config.toml
n_layer = 13
n_kv_head = 5
head_dim = 32
norm = "layernorm"
positions = "learned"
bias = "none"
init_std_down = 0.0
lr_mult_down = 2.0
beta1 = 0.9
warmup_steps = 200
schedule = "wsd"
decay_fraction = 1.0
final_lr_fraction = 0.02
seq_len = 512
MLP neurons of a small language model. Each row is named by its layer, matrix (down: output weights) and neuron, and shows model dimensions 16-143. Each number is 128 + 24 x the weight over its row's rms, rounded and kept within 0 to 255. Numbers have three digits each.
A block is one neuron, or neurons of one layer that tend to fire together. Before each block is what it responds to, as a language model described it from the Wikipedia text at the highest values.

Opening quotes and parentheses
L10.down8:116140170114103126094099129139143130118125127124130123100134114159132153147135126152089107110128120096163155116118124147129147143151166131125109147135100086161124108127099181125145141158139124110166135136084125129164091141138127170126114101126081146155085094094110130111149123121087133113092151120153121100111140116194126077120117141100115165117139153135118146077144159153116114150113
L10.down65:142107120115120127127106156138139108136142144119106114095154082140179101189137146121178105104097150116152135102163139167132147128094150142146056119146091106129109127160079123146133093111110177127131120106140147137139123163156083141113085134092119166120114160139109117131135158138142112108115143132159152099152087097152087125127152095125126155147124136129099172104139142163155137099083
L10.down95:128126083142179149064128139162131149136110117077160159088093146132151158142128112131123126118121096113177087130100169167119138105145141110105165127102095154137101104110151129167121118143131123101107126128122138154111149151107149142128119111122137129134160136157106150102135175146132099109159111170127147111147110113141107109115136163103122134188113159108111138161131126137112155157160
L10.down131:136142112081147122105189137102124095123155154130128139146101153135106117119136098104145117142133111087150115141093144114159156153085109117153141145141119105157120152154116140130124117153132161144182117160116112146153120112120124110131125109096104105118131144145073145119123152073070086118123139128185116122169130138136113131093148166096143118168146119120145153104150137108085145196093
L10.down305:125172086123149122150115144124116155141099106093164107163091132104089153133145104161111134109168109110130113138097095162128088127139140138074122120122150131094149171142154109121130165098133099167120131135112119113134106124096135114169189101141104116129152133157083152101132185133123111125148122140144077135133164109140144112118135150098140124110150143149088133136140102186108127129111
L10.down344:094114104145107127150133144111140138124151159120109157136131117198134175083096113131127137161142123144078145106122125174129115111130123088163112130095113141128106081146088150126147106076145132101173130111137097138135101143143106138120119156145140130121126126134088123158147138127129126118126122150165182102100127127135078182132139169105096114181138128148119140138109113130101113215143
L10.down608:122121130089116122124155131157139074163130137158102126124138141085161107135149094176167106105156117101185152125112141110134103139155098143130124143112129124102134162137151142159134150126087120118135171139118116105080129104125122098126124106102153114148163115146084126162125170140144124088142116162156169097155115082102140137136111120117138133137159128119130147094103093111088144103107
L10.down627:163126137140157122126159102139127154166138122093175138116077145108205117047114120132135115125119118118101100130103118124130160117173091129143127119136128101139121175147124130173142118114146136122117156121120109091092114145126118138100101083113150156149102151125099116094150105172107125159162098119149161168125095129126145104152098154123151130150148130140133106112101120121121142120115

Opening quotes and brackets
L7.down289:113139127102100134102114107107141174121127138102103101136116102139126113152151166163149146114105141131139115095103105140141151123119098110106125140160145073136181138097130158114165112155128117145176146159147133115107103140149114153160147130145185116121111087170117131138123156101116137130157140151208152132139109135111103135092116121108118104120108123160124109124141136110124132144101

Conjunctions joining paired items
L7.down201:135119136089157166140105116131075117184105132164083139104090141105109101148125140113160112136122117154110132109082098124150127082132133121156089137171117114114148137144118099127124106149173099097177102136108160094089138148127112136126148125103104116179150158156163151141146132111166177135143158139142111093117134128155131112128125130150097102168108105125142155135103132139117141131155

Coordinating conjunctions
L10.down46:143133103125111129126127132121132124101124148101111181102102197135138117234104115180168113173120122136145146113121126115099114106117119118133106136081145127136114114149107071094103111150138158141153124144152159107089109125102109156127163111106120123137135129128123157129108115128139099148132115107139181147117139085140115159123102121111088155113146117140108151164145150115129159136156
L10.down83:137125120159120160142138128121114140136126102113105068102176133154164154158148141120169125117119151091115145168152131104099119112098147106140094123095098114109154107132144117123139098118178147106151108067166104142128128106161143132133146132117142159083107108109116083113117156175145140144144108168149099155157146115129096069129168094147173121108091125114141123105153147153088125106118
L10.down97:104116130122124096173124127128115185112102137162161113133134099129119156144096151129087134160104167157141148118110165185084130143130114097116141081112102135132128083100098155116116111128099115106124076134132139089141143115157122132156159199124143088108083140130073132130158126110149136103121089116098126135147139104132159161112125130099117142161126162177138154126144140140155151132116
L10.down252:136130089129143159122168118087122106150108128110142147125137107129121172234136139131129143125089108147113101143112106127138129115132135102117121134119150141120128140157172135134155123168112146149092101110136142133120144093163089182140136161128148183078124150161122103160104095154147084138124092130097123135129089112134138136118126106129093141127131090097136106150142136099137161104165
L10.down393:100131113146111135120155177123124154136080159165082133085142109160120170122140110134118137094097059162126151113149120156158099150147080135131161121122090135128136097120147073132088108132129107134118162133124127143133114122116171148152112125157134129079119120151219146083155143127119133105096117129113103113157107104121103112127146126137125098141131138172149130154095123115134083124113
L10.down425:108083092121122146120094106138102138143113103129142076110155167140125165080080095095126127149132114162125101066113098146117138116149112126114115121158138108127170162138133121128116117104171144141130133104124141146151114094146162132145143175146093135159132096142142128126137162136156142165127101168126139146153137053145099110123131105143194109104115123119129109086161103131155105100170
L10.down518:153141121121134105095103112134128141163108115108132108125134128147155147255116106120152116147065127126131147124141126156128158112132113114139162128096126138119126140137141079101130142122127093157112102124099123141161134154122109128123085132147116117170128089087077119129120160084138135121137155132111137123123119130090121138147125134094088121137135144130110103137136139158143121115098
L10.down572:119141170131144104111107114145124116121109166138148115124141092126115138255081139116132134091158124133112129140137171133132129115110141162140152120074117132133100112117146093123144144102114116127098130121124163159135162122139116109159092142150139129097127150120101129112115129121123175090145128121111112114131122169133127122131120139125084143152109111128152123133115104164146128155159

Coordinating conjunctions in lists
L9.down321:111148118172140137129100156134148133141155124175125103142128097117107124229093084118106124134125115139151122128155117113125099126113108070129131126168106157148106118122125091146092146096108136150114093134140116131107157077144114126131113169173169113140149129123162105148164134107124120163152125151084123150162151072083143119116122107105170112092142151166116137137121151177121078138111
L9.down327:097110128130107081093116141158144100122123149138125140158087127171152128126104113104191133116149133170112133146111160108119101188136188094157158120126126123175144142112145088083145098163153152136120100151163166125151116138120132144138092164113126093111090081117129140125153101129105155134106083117132110116127133142115158165042131116129142137109144159104106131110132122174138116138113
L9.down359:091163164140125154148102109112120092172130134117132117127110105099114101147119177149066167112073072130124127162157127132109138130112140108097077144119108110119129173174112100140105152146118127101115094123148143118135110123131089149133072139132130152079156139107100093147127107083128123099134117108130117116152139158155152151116123145137121112127159122166109130122120161087143132141151
L9.down408:096112113109206101134121165102141159114121139138112141111101143171129115143167066158133117136112139143082105121099120163134137122134141151130144120104118134108150162119131141168148150170117125137160138151153098143102150068085143147180108118111093160136108181100060159152144111114128167108142108092103117121130175140138131147099138116099097134139124130128098130136101121163145094133113
L9.down419:139150173166145149144140161104184100106116135116118122168132118133125132154152154129127121143128127097167135162145121136121120139122103124111138111111112101153096143135090105138149125168092115110111165114146151127105133168142126161137079122151102161094129129178151154125104101107102140085093152173100100156094118127129140140082114177137134142165142107117115111198089134119143132145104
L9.down423:154087134120093115108131145114123166125129123133119103132140144102120078116142123129122131135121136133145146116111135133147135154116154155143104093129133116103132148166102143098126126137114127111067133126086126070091109098173141161147166156123099084111125136096182126120134128176119130198151132140133156143121150118177113131092139116156125160145126135138089121115134130132129159127120
L9.down554:138097156150143134146114138142115158133117124134145169110073124109157157177143137117130156139107054143122115125117152168113153127134137135112157123163121105198155102114146119121077139090074143129140106141119129101085109163091140146143161072117123140090102133167136117107123140136135128132121112152102126138118126107107136149094127138101166139102164151146152144131139125095143127102125
L9.down614:100095121120063150136121166147071142118134083156086120115162160106174133204133144137118142125147160122148118142095154122137137147060138163115110092111145148129166125138132158098129121123090170112124136148108139106135136135115132149123109140112150137145095112114111107133138119109128134167121128144104127116132113155128126146131169170139115125121146130127155136089118134161082154103174

Compound hyphens and opening quotes
L9.down20:086164172099094130134117135122128119103146135155084117085084129130139106074121159134150149111125132115115100136124155077136167121146196129104088134164156138156099117172092126130119090108139137122098128131130120096176135131138129147110145095120142193134119137141103179129117109140153157149125131114136171099120104142161136140134129176145080130111100179115139176126130126119152172092118
L9.down70:129107147122156116135086139151143104108114136113164128110149110139157163124124172111111125120139160129099129130171148122100129192135107126066141107108091134136114127201137133113134113093166151068107150126140124115166111116155155160136129146144153139135103104121091122167077116104102126137097112138160132117146132131165100154132130134108140152123158138177147090107116140114089102143133
L9.down146:098092149141112146125139107126080144140100193116154139151103147164157109138117095137106109087128087099148135125128150109147113152109114142108137155142117159099162132146132162169153176124072153116169140163161114141116118123137135075095143166141116098125152118073116108166160138115130095126135097124133143102129111120068155126104154144138148121105088149100122094131102161136119091156140
L9.down239:137146144143121138112149132115147134110131146150151154123139145082125126114105100118146168100137137152156125083099118158119134114110125129156106137142173193149187142129102120179132091111122114124077108133109101090146119095131109138089093136192142114160103143129087104122149125157093110110144139158147138134178083158140114111124164135118152099123124136084069123111132148103114115133137
L9.down328:117185155170141125112121090132141123086130098125089098149141103099097158123128138156127138139102124118129091113103114140131078136106123142133137147117128149088093182128119124098124128106155100154123130124124133124123145142156118141099152093153126137125149075120158107138143092089177151123128142132177129089147129121153125126129125115111138125146137138167111138161156153150139133127100
L9.down436:100143146077125122135142124112135087088179135113118180111111120135109077135144118175134128134109130150116129096095129129144135112104141120090095164087131104086134148135162116139129096114093166129118124162104113161115105160149093119118145170145112141130151135109122150158122151110125132104115106155112155098120125100105113168111145158067128144180127138125153108126181129133108128161142
L9.down497:142134147122133119145114157177150109169107131114125138118127111154136095102096079094161128139154101128124105098126116105148152151111117138123083150098111110129153122112144157154133116125129124160117143101152097096187133085098113144067154147128126135150112159166152166121160055094092180119143116120144120113130146134150076110158128138168149159131178121052140170141106136102128150137105
L9.down613:101152122117173172184132149095152141151102141124119160116147109152124113122147095130154089119126112123144122150138084125148144145097118131145117124141132161151172126106108149124138139132140137097138094178117152082121080166117119137113112092123095111133149150094139142149120096132146156145122157152117085142166158099120139172098171148102097130102065121107105114091135104102131129174126